config.yaml
n_layer: 10
d_model: 384
n_head: 12
n_kv_head: 4
head_dim: 32
d_mlp: 2048
vocab_size: 2441
activation: "swiglu"
norm: "rmsnorm"
norm_place: "pre"
norm_eps: 1e-05
positions: "rope"
rope_base: 1240.0
rope_fraction: 1.0
qk_norm: false
attn_scale: 0.177
bias: "none"
tie_embeddings: false
parallel_block: false
init: "normal"
init_std_qkv: 0.0161
init_std_o: 0.0
init_std_up: 0.0161
init_std_down: 0.0
optimizer: "cautious_adamw"
lr: 0.000809
lr_mult_up: 0.883
beta1: 0.9
beta2: 0.98
lr_head: 0.00506
grad_clip: 1.0
warmup_steps: 362
schedule: "wsd"
decay_fraction: 0.256
decay_shape: "linear"
final_lr_fraction: 0.05
batch_tokens: 131072
seq_len: 1024
doc_mask: true
z_loss: 0.0001
train_tokens: 886400000
steps: 6763
dataset: "wikipedia_en"
MLP neurons of a small language model. Each row is named by its layer, matrix (down: output weights) and neuron, and shows model dimensions 256-383. Each number is 128 + 24 x the weight over its row's rms, rounded and kept within 0 to 255. Numbers have three digits each. A neuron's up and down rows have the sign that makes its largest values positive.
A block is one neuron, or neurons of one layer that tend to fire together. After each block is what it responds to, as a language model described it from the Wikipedia text at the highest values.

L7.down2031:149112156142171134148101110189126178110120119145077174107146088124156094132134123141095144141113141153107079093159099115116138106081130148116142094154125149148148130106119149129135125128065106094108068159116120132128088161144140130103121119159108143165099131136111083135140131146169132143110095142127147132165113104122134101116110083132111149069141142111135151086148097126125136128164
Description: Middle pieces of words split into several tokens, e.g. resp-ons-ible, cons-ist-ed, part-icip-ated, with the word's ending still to come.

L5.down53:096130148129146143145130139123116135113098113111156163115099169117127113136119137108124106132109134117155100118068174151104142123162116127127121153116129127134105147123146093118108143126170118147160141140105135125162096115153098108125186094098162132145108108063128125139186109156117101171086143156155123094124130113085118083153101080160170134140187127118163131142123143102124137115166
L5.down795:140128115123143122148134153106184104143117096147159119108131132114105134111092122185139079111120164118146171119116099123167091137121122115172094195138141148170124107118169124115161130085125168100136133134147122107136133111117123107130117142122122111135159114132128107093160111139171115144146166147106125074102120145143157149136152087130130137167132136140128150112135145156173095159128
L5.down889:163138173157162116130152097101188119131164149093120139148134100139126139124086181176121122141128139108132136105158134106119116144141109147123184104103157151147155151101137113118160099128126139132152117106123133131137119128140128141108109118120088174155131111104172109140129107158092156096127082165125118105161107139146125131140138153158116109124131106120156077164136128110125159155105
L5.down1003:163122153180116131152156092152142107144157162113110145154133150096163138138101129145105124099152095147056142119099076090129111094121161126138128110125152143123158119170109122110156148108133076121106187139125127127108124171164101124162175116148127155154117173109147158154161116123125101136162113086126142167122118140135132115092128144130129127161129112042147120094093177089118140139114
L5.down1266:146083129108106124126138151092172103141135102127124125134067103097105128123106110156122145135163148128147123107160132118124102113134162153144163143146124115181161150105131154124155110106081160161171119105139129135094136125136143125156176110128117135119104127100094143174142121120100123099144109106156135132129153111163157130166080166137153092107152106135109130156135118132131118101138
L5.down1404:125111168139122131132098129136157145101131153159105133123158089099128109144122127120132130117133112139133150135154148140144137098101121135102111120141089101111145095107126175106116142174131121155136108105112137172125116101118112082150094087145081152120116108123118104140155103106123121142140168152129133128119112126121100122147157068146093137148133099138159134137086085121143122131097
L5.down1574:111143125128097147136141102129169157087135141075174109141156089107148108159080162162171145086124121102150049104147168109130124116116139132144123137147183148105107162154145116116136116139128134136094108133132124094152066116110147103168104103121037148114121122174100169153137104163100109097100123132139141097109109133130112150134114131074128070163155095108129133144115143151113090104112
L5.down1740:118141114087135161176122100108113142086142176110152091083124096120117097185067116197130159130117130123162104124117143115125133130132139140130133148151152138155132094099116157111139114118164157126143150135081115162119110176118137144150103102175102099142130128115115148119152088132116134141154105153065139110130130168161061133139083121147172105182129119172133098132155102149125140139103
Description: Fires mostly on the opening == or === of a section heading at a line start after a blank line (==Plot summary, ===Guest characters); weakly on " as" after served/serving and other scattered tokens.

L5.down126:126101107149118149169132154091159129114091124125183118124125102145144135111128172108120154113139128142132179141139148130144081159121108133123138136114134120135111153152123116137119175095159120123100140155112145103115118119166137118133139111183134170115158092137135081176122148123167174109146095137120170113146155148089175140120146102103096151127094117092120179113129129145089124117085
L5.down297:088114106133107070091137124163167121145105117115110102122118126093127151149135128083153161082113129136155112133101109125066148071146109128144145162138127104144105143101112152135109121192083141125121119107111113113120156113093139115151139136100130114106149114115145119168161143180105137090152119122143101155102125161077154100152080127087114157132123095126134152146156146121152148110133
L5.down767:143116113148169140076085134164129097140152126148127131102152110146103140115120176153116115105135118107133136137156144151142112097084132146113111127147092076100107088140113151141093102171118099123156108137128112144144116113106111130094105163110177128116104126149097141129077186150144137126112141129162099139107174120105118114137133126176101131158114127126124130151134122143132126136099
L5.down784:096106131125095092131129131113124118118152138135070145118178132105110143174107131130144120108153116136122132125170138162091139132121124085130072115117102141163099145193091122159102138184153135159092122140104113148107146129085125130095099128137132131117147124132157121141115090176175105110139136120108135099111168124192114142148112082128114087151146115122152117130100094124148128188125
L5.down1619:141108124141117158113110143123079167118121125127116117145095112141137140117158127150140117165134119098120099163117142136151145127154170104117147084124096108157136094129149068126137127145116162104141146157143123086139143143111112161134133137117136063134110097170142110156146157147129140153157139097120154140084174159127147082165162163107095123148103172176123105102113128145121138169134
L5.down1644:133115162148123159103155122103130156155152182190169123165101126120130139124161122087133151145089143138109156149130131112079124177146131116140158152097143116117091123139104123103136127151116115106118103125153139110138130095084135146113140106112134067084125109108096166138196154141111144073147144126092119136128161114129090153130128129096113117132149138146162102154130124142108134144139
L5.down1816:109121098131168143101126122091123122137106127133144184111141150127115189101141117115137094105154167101127115128157150119135164095142126095106119104103153134122067124152107090124144129113122113108110147111098131113109115131119123157148154127074132126111110094160136151151113167110157119106146144155109140123076068145160154137122192126113101134096105100078133101155087126157116142155148
L5.down1925:139126119095125175176097080149166133130138099135127162098108133112131134144118112132135147150112135123138102135128151123135171127152082109159133069077142170118116120112077115131112097120102141175120132115117126117136136148092118124104122097163094103115124107117174117120122177126118124146130121109149117123122158132100142102117071116146122126138132158142146145143085113151127145112126
Description: Short word-piece fragments inside common English words split into several tokens, such as the ill in fulfill, c in commercial, an in Companies.

L6.down190:122108129124086153157106143093169119098123113130108152104106097131081085149149115152131157086116117144155157098097125124150150121108146129105120103138134131151147099113137110158192176140154121114113124130127116123156153137135143126122120154129112136136146135123109112142141140135120180129145086162098109126099149108111162103136121072192140087141117118130121134146118090115127135134120
L6.down281:166059141135126130115142142120155106105111168119106127149122123106112143134110118101138142082135136119147107129112146093170119117116134131157172097120162113106116094122162145156108156157116157133138100145106108099109131108097166097156138079123132143128131162124110089164123102136163150104130098152123146122142142146145152090121083107141135109122147140108146121131134152177155134098136
L6.down520:170128082131130093069143154108110160133120154117109161096135171132113132116159099117125092127089105104132156159172107113140148095129098126093104169088118134121157124096138103146111151171110126123104134124123114149101060109133112120099140152148123116111131136146123083126130143130097107084130127122129160142133141185143093141110117165121117114111093134138140125104104104115089179094139
L6.down876:086160159108113092123129143105104120120144134109139121162068156132149081168137162148130084149099161150139133081136137155130120144141118128126129176166128139128134115081110112079141159104201146142082122115130198097178110074154138126167116088132117111117102143099128149133121124117088139151132125111106101093109176164113142081132136085113148134111085117150128151159161130127147117089110
L6.down1104:128132158158122093140139127077142120069139126143108107137149144132117142119091122103126131120137133129108111126106135134126099195145135111173114168152123102084142088140112123100114136073140102142140140120111107133104182140136113110169115107152151165125147115109174146087131133116116145136100091110135160136124079137164096096182137121137125142125187153138143123127151135089174147098126
L6.down1407:125126128131102132164138122114161099150122146128112157166087136106143146183152124152132138168100130135099122116128151112172106175113135148158094153159163124133110117137125150129132180133151120172162103132114088167120113141141081117170118104126120148096101143096131133134133126124128093118134111113100138110135127119134149134142151114133133113143165131129117106179145116155137121139095
L6.down1634:134066100136084151165112154156154134128166095086111125169122139114106103120117120119132158112114142123174119115109132149165114095102173152135166122126153170155153112126100111094136149132129104140103119173114133141183171124148114109180130124128163143102144140110108115109174108096132093109118124124135106157091126138160156094109135126126160118116146210123163142159136137193107114149113
L6.down1693:133105101079112143163101156157146132112139113103118147133107157125132114141114081100131137112151119138146160124127143116163138124148157121083144089110147122128115140164147121104127134122171130126099123148133165092147093078129123139125152105128143111141098099157131135116104108160111157131126113144142108118079132128098133087090100133135148163155125129096156091097140153071116151136153
Description: Opening == or === of Wikipedia section headings at line start after a blank line, e.g. "== Reception ==", "=== Plot ===", with weak hits on table-header and infobox words.

L7.down622:128104135125073104124118099172112089130142132137069104176146190123139139144154131108139091130151138149134105106127125161151119165162098164129108111159156140127123111107116098128191155099146126136156124127127056146167124170116086126135131128161108120130144100172172162118149148130107134133119107141101159135102102158059136126147091115112168116132151111098103122109119158110093168129112
Description: Opening token of a new structural line: == of section headings after a blank line (e.g. == History), or the first letter of infobox fields after "- " (Campus type, Official language).

L6.down223:151142092147131128098137151122136133104161099164192113111133108103130187127122155141145165152151126138110146148115106121096080128139158136154114128111148111150124136150164144128129165137079116071141112128091117138130118110115126157128163081129096110149091119140110112144164165100116092130119177095132107080161126159086179145106126142128132124124102131086131141117108129155128131108104
L6.down805:136114132131100150123111153133118137126157130122183145134134098143157151090132172143094124126151112125117099112109105113123101102076137120126124157123141145098110178119120077062092131126134133104168164138110141149184119110121124137138155108165099140155115113124095166134107164104146172145123140115130158120139073130142155121118151094097111129108136183161080167119139092123134109103133
L6.down966:148126121117125153102152156154146078123162102110120118107177132118106155172145124166148119169114121175124096140116123147123109139145106156140077103099159172131117155085158143091116163114076129122090125120120127135146141149077080149153114135124122124155124113100162126126112127139140127072117143131097100128126050152098158128117115106133109106152125099120169108152139139133131125150133
L6.down1085:128081132110135109144098119174115094149093133140111149104159140097123125127133091103115152147107083100156152147104076093158124148150158134157123082096165126126130136142121143118134079120175111169116142084113095137146141127120122170133127119100111119151154123140101134111132178142177122111123164136112146099132114135143114109129107132113126172117145139167108139134133149141112102147126
L6.down1236:148127125078124106091136120138140124139133117118128135138108147144147090181098127109132126116139152131087131118145138159087106141118164137152111176139102081110157124137128146129092136128159117138138077130105147105114164090126123162145114153132128161139139134150125127123148130095132100131132185124143150117126126152136134107066106128133113144154110095105134126112162136142130108102114
L6.down1437:157118184164109127164175141117118123105156137141165133124144144164081153157162092123149110128121162104078127131081126120102127122118144121159102173081137121148157121104154111102139139123171104125106142152146118105179130117145106144169072111121151143145095097109111088148105103119151107135134110135140158153115131115106119151118147136087150136120158076104140101152101146093141093137111
L6.down1492:122117102158131090150106129121113092132078104145146136132132141150145137143175087107140080145130171079135110112153128111143139142110114100160088137126126159117120144157128076150146128101096126151120113170112152111125155158114129117126109145136131123164138179135084110127124098097112159109139095185125145140151186089158121143114148086121101120140120122109131139142123121103131085113162
L6.down1976:116125097119124125138113147143170115075100146160099158059094107091131181165124102141101132123131103112131101136101120099128115116136109092150159131096083148155092134153157126093091112147185152156090125138110140120153161114092145171140143099115139109114116113156112113158124133126166140106093146132106152122138139139129116164102128158168089143127146121150147160146136113138114079082119
Description: Short word-piece fragments in the middle of longer words split into several tokens, like comp-il-ation, subsid-i-ary, disting-u-ished, consol-id-ated.